config.yaml
n_layer: 13
d_model: 512
n_kv_head: 4
rope_fraction: 0.25
init: "normal"
optimizer: "muon_variant"
lr: 0.00898
decay_shape: "pow"
batch_tokens: [32768, 65536, 131072, 262144]
MLP neurons of a small language model. Each row is named by its layer, matrix (down: output weights) and neuron, and shows model dimensions 186-313. Each number is 50 + 10 x the weight over its row's rms, rounded and kept within 0 to 99.
A block is one neuron, or neurons of one layer that tend to fire together. Before each block is what it responds to, as a language model described it from the Wikipedia text at the highest values.

Description: Fires on the first chunk of markdown table divider rows like |---|---|, right after header lines in sports, election and results tables; weaker on random mid-word fragments.
L2.down156:40 50 47 46 49 44 50 42 55 56 74 34 53 41 36 53 50 55 63 35 72 51 56 49 37 68 68 56 68 61 45 48 39 58 53 46 33 55 65 46 60 53 59 61 36 71 48 38 56 49 63 56 29 24 56 40 54 44 45 45 54 55 58 43 42 53 43 31 51 48 64 58 49 36 62 64 50 43 63 55 45 63 32 48 41 56 57 51 65 55 63 34 53 46 54 43 39 57 34 55 48 65 40 61 45 48 45 36 53 52 46 43 58 33 65 65 54 48 37 61 49 62 60 53 59 45 45 39
L2.down286:20 48 34 48 39 57 45 54 32 41 45 35 38 53 41 41 39 46 52 58 37 35 44 72 41 68 46 35 32 47 49 41 61 49 63 43 74 68 62 60 59 45 47 56 56 34 40 51 49 51 54 59 36 57 33 52 36 54 58 52 63 53 27 54 56 72 40 44 58 59 61 23 48 37 54 67 34 54 57 43 50 72 61 42 45 49 57 43 52 55 59 44 63 55 46 66 49 49 42 48 49 37 51 51 56 53 46 48 46 50 32 42 48 58 51 53 34 45 31 54 63 59 49 64 41 59 50 55
L2.down303:33 59 53 41 52 52 62 76 59 57 50 55 57 61 46 51 48 44 44 30 62 25 61 42 54 71 37 51 54 49 55 38 65 70 50 59 57 55 31 35 46 48 55 46 47 47 62 48 54 56 67 48 62 54 51 46 37 69 63 43 49 42 36 46 65 51 55 55 50 59 43 62 83 48 40 62 62 57 62 44 62 56 45 44 49 64 64 44 55 47 44 50 49 55 34 44 55 36 55 45 43 48 42 71 59 40 46 56 65 53 50 51 39 44 52 42 63 42 33 44 39 48 36 55 39 61 65 55
L2.down475:55 61 67 52 48 55 35 57 54 42 53 42 55 47 56 54 52 59 70 46 40 54 40 59 51 68 43 62 52 57 55 54 55 59 36 50 45 47 28 58 54 54 50 46 41 51 48 49 41 60 43 42 52 63 63 57 33 50 45 51 51 57 37 34 32 50 46 40 53 42 39 58 40 59 38 48 47 44 47 41 46 35 52 35 61 44 60 62 43 38 53 51 59 51 53 50 45 45 58 57 38 43 52 48 49 42 26 52 45 41 57 58 31 34 52 45 58 55 47 57 41 37 66 54 45 75 57 57
L2.down487:50 53 42 43 38 65 62 50 57 43 44 47 29 52 33 58 58 46 44 53 49 73 62 63 42 50 54 59 42 51 59 51 32 52 56 51 46 39 42 45 51 46 38 35 61 49 40 54 48 40 53 54 37 58 48 58 37 77 50 54 49 56 33 59 61 52 44 40 54 46 45 71 54 34 43 41 56 38 30 52 43 48 47 34 48 62 45 46 52 57 62 59 52 48 48 38 40 45 43 49 55 53 63 34 67 51 47 31 65 46 66 58 51 53 46 40 66 65 37 64 29 56 45 60 42 68 53 40
L2.down531:65 53 54 59 40 59 43 67 52 59 48 42 60 64 44 51 42 74 29 41 61 45 27 54 36 42 52 63 34 21 40 50 73 63 50 63 58 47 56 54 63 42 48 41 52 42 66 59 48 43 51 44 42 46 40 57 45 52 47 37 72 65 64 41 53 50 45 53 29 64 52 39 45 50 70 43 61 60 48 33 52 49 50 63 58 44 41 41 44 61 55 68 40 59 61 66 70 37 42 61 51 63 53 70 48 59 38 54 55 46 49 44 54 50 53 55 51 36 51 51 46 43 64 26 54 42 63 67
L2.down611:52 48 57 50 44 33 54 43 71 45 27 36 50 47 34 51 41 66 51 50 67 53 37 48 53 49 64 43 49 57 36 36 65 47 56 37 41 59 49 37 51 48 55 40 54 50 51 58 51 34 54 51 46 54 49 43 37 60 59 39 61 55 26 43 41 57 45 39 65 41 49 54 37 68 20 34 57 37 54 41 57 47 39 32 42 69 59 53 64 60 68 49 69 46 49 30 51 51 50 63 56 59 48 68 73 61 60 52 72 36 60 36 49 48 57 40 51 40 49 54 54 41 44 44 60 72 44 52
L2.down851:56 59 34 42 36 47 45 60 52 66 28 47 61 52 56 44 56 35 65 47 44 37 70 44 52 49 62 31 49 37 54 60 46 51 64 47 43 52 38 68 59 33 56 54 44 52 50 44 57 52 39 33 40 49 34 56 67 55 39 49 36 39 67 46 56 43 47 38 63 44 55 43 57 44 46 42 41 65 58 54 57 41 46 44 48 63 51 52 69 68 39 64 60 55 44 48 40 61 52 50 52 49 54 31 44 63 46 44 56 73 58 58 44 44 81 55 58 54 52 62 49 34 54 36 40 56 47 35
L2.down1135:64 47 47 65 53 42 46 46 54 49 46 37 39 49 47 51 33 63 43 26 44 31 51 38 64 48 51 44 42 44 56 51 57 59 36 39 46 58 62 56 47 45 45 48 50 49 55 48 42 54 42 48 48 70 58 30 48 46 61 63 69 55 62 52 32 57 41 44 39 31 41 48 62 70 47 59 56 54 32 46 43 61 33 57 54 50 60 44 38 43 50 51 67 59 55 60 56 50 56 41 42 46 36 26 50 48 53 76 49 41 58 57 49 61 46 63 45 51 46 28 48 46 29 64 51 55 43 47
L2.down1152:56 51 43 27 38 46 50 65 51 68 61 38 60 56 49 54 20 46 41 52 58 80 46 41 56 41 56 49 53 66 49 56 32 27 48 53 62 59 49 38 57 46 38 66 31 54 51 49 49 48 65 51 50 48 54 47 59 56 61 44 42 70 37 50 35 42 55 58 47 52 52 38 42 53 38 47 60 45 48 55 67 53 37 48 42 48 38 34 40 56 60 43 53 53 51 49 50 54 52 40 59 58 48 58 48 64 60 37 60 46 43 35 68 47 44 48 53 48 50 41 67 48 35 45 49 47 46 44
L2.down1319:47 75 42 67 57 36 56 47 49 45 42 45 46 55 38 58 43 55 51 52 35 51 58 49 52 40 50 57 53 61 54 65 41 41 45 57 57 38 42 44 55 39 42 54 49 52 59 37 47 56 51 60 52 67 41 44 47 54 65 23 50 49 32 35 41 48 52 68 66 47 49 55 53 50 43 55 62 51 55 27 33 65 48 51 51 69 41 40 52 54 63 46 32 59 52 55 51 61 46 66 50 50 42 45 34 56 61 48 43 52 65 41 42 70 52 56 69 38 54 41 52 58 45 34 60 46 53 40
L2.down1641:57 36 48 48 37 64 31 51 68 52 47 48 49 29 65 43 55 47 56 49 49 53 58 50 58 56 51 54 36 62 56 72 78 35 52 43 48 53 48 58 49 69 59 51 62 35 61 48 54 58 61 61 47 45 56 47 48 43 42 39 57 39 29 63 43 34 50 55 71 44 48 49 44 58 62 59 43 46 46 55 46 54 31 38 55 41 56 46 51 53 46 65 43 53 45 44 37 50 38 56 41 48 61 44 36 46 50 33 51 40 49 43 51 38 57 30 74 49 35 49 51 53 47 70 31 43 53 61
L2.down1829:60 31 46 65 32 60 51 62 50 61 36 48 41 63 49 52 44 62 41 50 47 50 46 42 43 46 51 52 50 65 48 52 60 59 42 52 53 63 58 55 45 29 66 71 47 54 64 47 50 45 50 38 41 54 55 47 53 71 58 70 59 49 43 70 44 45 47 63 69 53 47 50 26 45 55 59 52 55 48 49 45 60 54 46 36 56 61 54 49 56 53 38 51 33 35 57 57 51 59 56 54 35 40 48 57 58 37 42 67 40 58 42 23 37 53 36 63 54 51 48 48 38 44 46 68 44 44 73
L2.down1854:67 52 60 41 56 64 49 47 53 46 48 47 64 43 49 35 41 40 40 30 26 63 58 58 65 73 64 57 63 46 38 49 58 57 49 61 53 48 52 49 51 43 32 44 36 37 42 71 59 61 45 54 37 45 52 60 42 44 42 45 41 52 51 43 51 59 53 45 57 29 46 62 37 48 40 72 61 45 53 62 50 36 51 51 46 49 40 43 47 49 50 26 60 57 56 60 56 39 45 61 46 63 67 53 42 48 43 31 46 39 54 82 73 45 57 52 39 44 66 59 58 66 53 55 51 57 34 73
L2.down1898:43 61 60 53 47 48 38 67 49 60 57 44 50 40 46 39 64 58 46 37 45 47 41 54 51 56 57 51 39 50 53 29 56 42 43 57 51 37 55 57 29 42 44 37 52 64 46 67 52 71 59 50 48 59 44 36 49 68 61 51 57 66 17 64 48 43 39 44 55 49 57 57 49 47 44 47 57 29 48 47 61 38 46 52 35 62 57 56 42 66 54 55 36 50 56 50 32 51 55 63 35 49 46 23 43 30 32 63 41 49 57 58 61 57 49 58 57 54 49 46 39 38 58 55 58 37 56 72
L2.down1976:66 34 53 63 50 45 46 65 47 59 54 49 55 59 49 19 45 41 65 63 37 47 30 55 52 52 54 52 48 46 52 51 44 51 59 45 54 47 51 46 63 50 34 52 64 48 63 53 34 61 35 54 43 53 31 49 31 53 64 49 47 48 63 56 52 57 60 41 52 50 49 47 67 35 50 30 56 61 54 54 51 62 58 58 55 54 56 48 65 48 64 70 50 42 59 51 48 56 58 48 65 30 73 41 52 46 58 57 53 49 51 36 51 44 66 42 53 54 40 49 54 35 55 27 34 38 59 69

Description: Final digit groups of numbers after a comma or hyphen, mostly in table cells (vote counts, sales, coordinates, scores), such as 218,620, 48,512, 124–130; weaker on mid-word fragments like P-sychological and Per-spec-tives.
L6.down1627:33 53 44 47 49 42 30 51 46 47 48 62 51 58 51 55 33 45 40 50 52 60 76 60 51 54 64 48 40 59 41 29 45 50 70 58 63 55 57 59 60 49 36 48 48 64 46 51 53 67 43 70 58 51 55 39 41 61 55 42 50 62 57 47 38 43 66 48 56 64 49 61 44 38 40 63 61 41 57 45 70 54 35 58 45 72 53 38 70 34 72 55 40 57 40 37 50 49 52 50 43 55 47 52 42 58 43 47 44 50 43 44 45 57 61 58 54 49 50 43 72 50 50 39 38 83 49 66

Description: Final digit chunks of multi-digit numbers in wiki table cells right before a pipe (6,6-24, 44,-198); also some word-ending tokens in prose (activist, producer, -able).
L8.down185:65 47 29 58 56 50 49 57 37 47 61 47 50 32 45 52 45 43 45 56 56 47 42 53 59 43 40 34 65 44 58 50 52 42 50 58 51 26 42 41 52 44 64 63 48 55 57 46 49 48 38 54 36 32 49 52 54 49 51 45 71 45 33 54 27 50 62 55 46 23 39 57 58 51 45 59 53 47 49 73 68 45 51 66 60 59 56 68 57 40 49 52 44 38 69 42 52 45 53 55 55 46 69 48 36 43 45 51 34 43 55 37 61 43 56 40 58 42 48 40 47 46 45 55 43 58 51 42
L8.down856:48 69 48 42 37 50 74 51 53 64 61 55 58 51 47 58 45 31 65 53 61 36 52 50 50 58 42 33 43 19 61 57 52 46 45 60 48 56 53 60 65 32 47 60 39 35 55 63 50 46 49 57 34 52 66 59 49 55 51 43 45 70 47 72 59 58 56 44 48 46 58 48 50 44 55 45 36 32 31 41 56 31 51 51 60 50 51 67 59 38 53 51 58 48 53 46 60 57 69 48 47 44 52 36 64 65 47 59 46 43 47 30 60 63 45 43 47 42 50 51 49 41 55 45 37 64 48 54
L8.down1489:38 48 52 66 51 53 41 52 43 46 40 49 57 55 42 55 38 51 49 63 63 49 50 49 51 38 42 51 66 52 44 62 46 41 54 47 52 54 41 37 64 46 54 53 53 62 52 59 43 43 46 60 47 33 54 47 53 51 34 54 47 59 46 58 46 42 36 44 66 61 45 50 56 37 42 45 71 50 43 44 46 46 65 60 41 54 38 61 58 47 66 38 46 56 60 34 43 62 54 54 36 49 52 59 20 48 42 48 39 53 27 69 46 61 31 34 45 40 51 55 51 54 46 38 35 48 43 64
L8.down1775:58 47 39 57 59 55 57 57 39 60 56 55 42 59 52 52 59 67 52 56 61 67 48 49 37 41 50 41 53 35 46 64 58 48 52 45 57 57 64 62 56 48 58 57 40 59 48 61 29 32 38 46 29 42 36 53 53 44 55 52 46 40 47 56 41 43 53 45 19 58 45 51 62 50 48 43 55 44 50 52 56 45 48 47 53 40 49 61 47 52 54 50 69 44 36 32 46 77 67 41 48 50 36 62 53 42 64 40 42 67 47 45 47 43 51 43 44 27 53 26 51 43 49 42 49 53 60 60

Description: Fires mainly on the |---|---| header separator row of Wikipedia markdown tables, and weakly on scattered mid-word pieces in prose, like "ozzi", "fi", "para".
L8.down42:48 65 32 45 55 61 42 54 46 32 45 69 53 47 35 52 37 54 49 65 69 33 43 38 58 33 56 60 53 33 45 59 52 46 45 40 51 56 53 59 48 39 38 50 52 38 74 48 53 48 30 60 54 26 46 65 50 44 65 33 52 56 67 48 39 36 51 64 63 54 55 35 53 46 41 48 65 46 67 69 51 44 54 70 46 42 60 57 67 44 52 37 37 73 37 46 23 62 57 50 51 57 48 68 62 48 33 37 52 64 48 59 52 65 40 44 51 31 48 29 52 60 48 48 54 49 47 62
L8.down405:51 39 39 55 47 41 45 61 38 49 52 47 42 46 36 68 46 47 61 61 62 45 64 53 46 66 57 61 66 46 52 32 47 41 39 62 48 59 51 49 42 46 57 54 29 39 41 31 52 79 45 41 65 52 50 56 52 65 46 47 53 53 55 49 51 37 37 37 45 45 45 48 45 49 71 48 31 38 49 46 34 61 38 47 45 36 50 46 44 46 40 57 47 63 56 40 41 58 45 41 55 54 59 42 45 55 61 40 46 48 43 35 50 40 53 46 62 40 44 66 50 62 61 46 48 63 69 56
L8.down608:47 61 32 42 60 37 55 37 60 50 42 58 39 51 46 45 34 48 43 58 50 53 53 62 59 44 48 65 38 53 47 53 69 34 49 53 58 57 32 36 29 58 48 51 31 36 66 64 40 32 43 54 70 55 67 52 50 51 35 59 70 70 39 49 46 47 57 39 42 41 32 51 78 64 55 60 65 49 61 57 44 47 42 56 51 43 57 52 50 58 40 41 65 48 36 36 61 49 41 51 67 49 38 60 42 63 52 37 63 62 31 53 45 61 39 51 57 41 52 53 45 41 52 34 52 58 54 60
L8.down1716:50 38 60 34 53 44 69 61 56 60 49 69 36 42 56 57 54 61 57 50 36 47 71 41 55 40 47 52 50 38 45 39 59 40 52 62 59 51 40 55 44 57 65 45 29 46 33 59 45 40 50 55 54 34 44 55 63 40 47 50 62 59 44 53 31 45 64 50 58 67 57 52 57 51 64 39 51 63 49 42 73 62 42 37 62 50 69 63 45 57 65 71 43 41 64 52 49 52 60 37 62 66 48 66 52 64 40 57 58 54 42 51 36 47 47 57 45 46 47 48 59 52 49 55 66 54 45 40

Description: Markdown table header separator tokens such as |---|---|---| right after a column header row, plus numeric cells inside results or stats tables.
L6.down1227:47 40 55 42 59 60 54 34 54 42 50 41 60 34 51 57 45 37 40 36 33 37 49 38 67 36 67 54 51 51 36 49 33 51 56 48 47 49 54 50 43 54 47 58 62 53 47 58 41 69 42 64 43 59 48 46 53 54 61 61 74 60 60 61 50 58 48 46 47 51 44 54 48 49 61 38 47 61 35 61 54 51 40 27 50 48 47 44 59 33 42 59 42 44 32 60 33 49 44 39 55 66 59 62 44 44 61 46 60 67 49 61 53 50 48 64 63 59 52 56 59 65 40 55 62 48 39 54

Description: Final sub-word piece of a table cell's number or name just before the next cell bar, e.g. 4,'621', Tama'yo', 49.'00'.
L2.down103:62 56 77 59 44 59 54 59 53 42 63 37 43 75 55 42 62 30 68 54 49 67 66 44 50 39 51 34 56 38 47 38 63 42 54 59 52 36 57 45 41 62 53 47 69 58 37 57 33 50 40 54 56 61 48 45 43 68 28 63 47 55 80 39 52 36 61 49 69 55 52 49 46 37 52 53 65 56 47 45 55 57 59 61 48 47 50 41 30 41 70 49 63 59 43 63 59 69 40 27 46 46 38 65 41 61 57 65 45 41 54 56 49 43 52 66 57 46 43 48 67 64 54 53 42 56 40 56
L2.down490:57 47 56 42 41 53 47 50 77 35 55 56 44 45 35 42 65 55 58 59 56 42 45 50 56 43 50 60 37 60 57 39 43 55 60 50 41 56 50 51 38 40 55 55 36 39 62 70 57 62 41 68 38 53 59 69 57 53 58 60 62 45 24 54 54 59 49 60 53 51 64 60 32 51 38 59 37 64 54 68 43 42 63 57 48 45 40 63 43 34 37 67 48 65 47 52 34 64 57 40 52 49 42 41 56 58 55 50 45 38 58 43 44 67 50 45 55 46 36 56 71 67 46 49 50 35 37 66
L2.down732:45 41 28 57 45 66 56 27 50 53 42 50 50 49 40 51 49 51 59 65 48 44 26 45 53 48 66 47 53 48 49 43 43 47 39 49 58 54 59 50 66 51 41 48 50 62 55 47 59 47 45 56 54 36 45 37 45 51 79 54 43 35 51 64 59 50 47 59 57 43 47 39 46 57 28 38 42 56 42 65 47 27 62 48 44 56 47 46 49 51 53 35 41 44 64 49 39 66 57 47 40 54 44 47 43 55 63 38 43 39 37 56 68 53 44 38 70 42 63 58 47 64 39 39 61 51 41 39
L2.down1077:61 68 59 30 42 60 38 52 51 46 46 59 35 57 37 39 46 53 53 43 64 57 56 38 68 56 63 54 48 46 45 52 50 51 54 56 52 30 38 62 46 61 43 56 52 52 33 50 54 72 63 58 47 51 56 50 66 39 56 62 48 54 44 49 41 39 62 39 56 44 36 50 52 50 68 46 58 57 77 47 60 50 43 54 51 60 54 55 52 55 47 43 42 50 56 44 45 37 46 43 58 35 36 52 57 44 51 47 53 58 40 33 60 69 55 64 54 49 51 61 41 51 53 42 54 56 54 45
L2.down1194:48 65 26 63 48 55 50 61 51 55 57 42 44 51 49 56 25 81 52 47 42 35 32 60 52 63 51 46 47 39 48 49 50 58 55 44 48 53 59 38 48 59 59 40 61 16 42 63 48 55 67 58 39 50 46 51 37 58 57 68 45 62 60 27 42 46 43 40 58 62 56 66 47 46 58 53 62 62 51 52 59 51 39 47 47 65 65 65 65 46 62 57 55 42 43 49 50 52 63 59 57 54 56 56 38 42 40 49 58 58 44 49 54 40 41 65 62 35 50 49 50 47 49 41 40 51 56 63
L2.down1233:30 53 57 51 64 65 56 51 61 49 57 48 48 53 57 42 58 48 45 56 40 60 52 41 46 50 32 52 49 40 43 46 56 53 46 53 63 50 52 54 50 45 48 63 54 34 40 57 46 53 72 82 46 45 49 59 60 62 48 61 55 51 35 23 52 37 49 50 42 65 68 53 52 38 23 31 58 32 29 51 42 56 46 62 47 36 49 51 62 59 57 55 33 60 65 50 39 53 41 73 51 68 44 46 49 56 44 49 55 57 57 51 47 40 46 56 68 53 61 52 44 61 59 62 44 71 35 39
L2.down1272:43 49 49 46 53 42 67 38 63 65 49 55 36 32 56 67 57 75 44 65 54 60 54 46 33 47 53 59 48 39 56 36 50 51 50 58 47 45 54 48 45 48 44 56 33 44 42 53 43 44 40 57 39 49 48 33 54 49 47 52 42 53 32 25 48 38 65 37 34 80 59 43 54 49 60 50 49 45 36 62 58 41 38 47 53 61 40 59 71 35 58 72 45 45 65 41 62 41 64 75 50 49 42 65 57 60 63 56 54 49 43 56 44 63 52 54 47 45 60 70 61 52 39 40 54 54 56 57
L2.down1287:26 44 42 41 54 61 47 80 47 42 57 44 56 69 41 42 55 70 41 37 44 81 35 30 54 43 51 63 38 41 49 62 42 57 59 58 51 57 57 49 38 50 63 59 45 48 71 56 48 76 45 49 56 53 49 45 56 50 57 41 60 63 31 51 66 45 38 51 36 39 69 44 77 48 60 54 39 53 49 56 50 56 53 58 39 48 54 38 52 76 60 70 58 56 36 42 26 59 61 44 35 47 62 37 44 44 47 52 54 36 48 47 41 44 59 44 30 56 56 61 54 44 55 66 36 46 48 31
L2.down1380:40 45 51 41 38 39 58 57 39 58 58 55 47 26 44 42 57 50 51 39 49 39 36 50 54 34 35 56 41 45 61 61 42 34 35 72 60 64 46 35 37 46 72 44 43 38 59 38 49 65 51 40 58 73 54 45 67 55 46 54 55 53 44 45 41 60 43 48 44 28 50 34 35 52 47 56 38 47 39 56 71 35 49 53 51 51 48 67 48 36 44 75 62 54 53 55 36 60 36 58 59 32 43 49 27 69 47 53 52 55 37 39 59 49 55 39 42 42 68 41 46 37 52 61 47 35 35 46
L2.down1385:56 43 44 39 51 41 72 46 51 46 50 53 46 43 39 36 29 55 50 63 48 50 37 60 48 66 57 45 45 44 46 62 34 54 57 38 75 45 53 49 31 47 45 46 51 51 56 81 38 47 57 45 41 39 45 63 65 52 50 32 50 66 33 53 51 27 46 53 62 46 50 55 60 47 59 25 59 65 46 27 48 51 47 51 44 39 39 48 55 47 51 51 49 57 61 62 64 46 58 62 41 39 44 61 47 58 36 43 60 45 64 68 70 53 57 38 49 58 46 49 35 54 35 59 33 56 43 56
L2.down1394:57 61 38 49 52 62 64 51 58 71 53 59 54 54 42 34 50 46 66 64 52 59 61 52 51 65 34 53 57 39 47 51 57 63 46 64 56 61 70 43 57 48 50 43 45 42 51 54 55 43 41 51 59 41 49 55 33 58 50 40 51 31 49 52 38 43 49 52 53 56 62 49 59 43 60 32 58 41 41 44 58 41 32 50 41 52 55 59 64 58 39 52 37 61 48 46 45 49 62 51 43 57 61 49 54 68 60 50 45 62 54 54 46 45 40 42 52 37 49 53 45 66 39 34 46 52 38 60
L2.down1396:39 58 57 47 56 50 61 48 34 48 58 44 51 57 39 53 50 55 46 31 48 58 52 53 46 62 50 63 67 43 55 52 52 66 37 40 50 44 51 56 33 47 35 60 56 35 49 64 60 63 48 51 49 50 51 53 63 49 37 54 56 34 43 57 51 43 45 42 50 52 49 40 57 32 49 33 39 23 50 27 41 43 56 65 65 67 54 48 78 46 51 67 51 57 46 54 48 47 41 52 50 70 33 37 46 68 42 33 58 50 52 52 54 43 66 64 55 50 33 62 39 55 42 47 55 46 34 36
L2.down1737:48 54 50 36 45 49 43 44 80 37 34 59 44 46 47 45 59 43 49 85 48 58 53 55 46 39 40 49 64 44 47 53 60 54 55 69 66 42 55 47 40 71 36 53 54 40 44 62 70 50 40 68 61 41 49 38 43 53 51 47 46 48 46 34 49 55 46 43 57 59 40 68 67 46 42 51 57 58 56 45 51 36 42 67 49 54 42 55 49 73 66 54 51 55 52 42 46 43 50 53 33 41 59 42 58 57 33 51 65 58 48 50 45 67 55 47 41 44 32 51 41 69 47 64 49 48 47 57
L2.down1767:48 67 44 60 46 48 49 36 53 65 37 40 44 51 47 44 44 57 51 28 45 51 53 46 31 46 54 42 44 38 42 42 61 54 51 46 43 35 56 63 65 50 55 54 59 31 54 47 38 44 59 50 49 47 61 63 63 51 51 45 55 60 71 54 38 53 45 49 56 68 32 55 50 37 52 52 56 51 37 47 51 44 41 58 60 64 37 52 48 43 64 40 52 51 56 63 67 50 60 36 55 50 73 37 48 61 40 40 52 69 52 42 46 49 30 45 62 44 42 38 38 49 55 42 33 57 49 61
L2.down1788:55 65 58 56 56 43 39 36 58 40 45 59 28 33 38 56 43 51 36 70 46 63 46 34 71 44 48 49 55 60 47 65 63 55 42 48 37 35 47 43 49 54 45 42 50 56 41 47 52 67 52 62 46 58 43 36 44 39 56 53 34 61 59 57 54 49 69 26 68 51 55 43 60 48 46 55 70 45 48 34 47 57 49 45 54 49 47 45 51 51 49 65 38 51 61 54 31 42 75 58 50 45 31 48 49 49 69 44 46 58 31 33 57 64 47 55 56 32 53 51 55 52 38 31 33 54 63 58
L2.down1978:51 48 39 37 52 31 64 47 42 34 45 45 63 39 58 36 45 47 43 50 37 38 34 30 61 58 49 52 61 37 63 62 57 67 37 47 58 43 47 34 50 52 53 63 51 51 52 46 52 41 47 53 51 33 57 76 45 47 47 40 61 62 83 64 60 47 34 45 58 57 43 62 67 50 38 58 44 61 43 45 39 37 43 49 47 57 58 53 59 67 37 38 44 57 58 44 47 46 46 33 40 54 40 70 54 48 57 46 50 27 46 50 49 54 49 40 63 38 58 35 56 47 44 49 65 64 53 66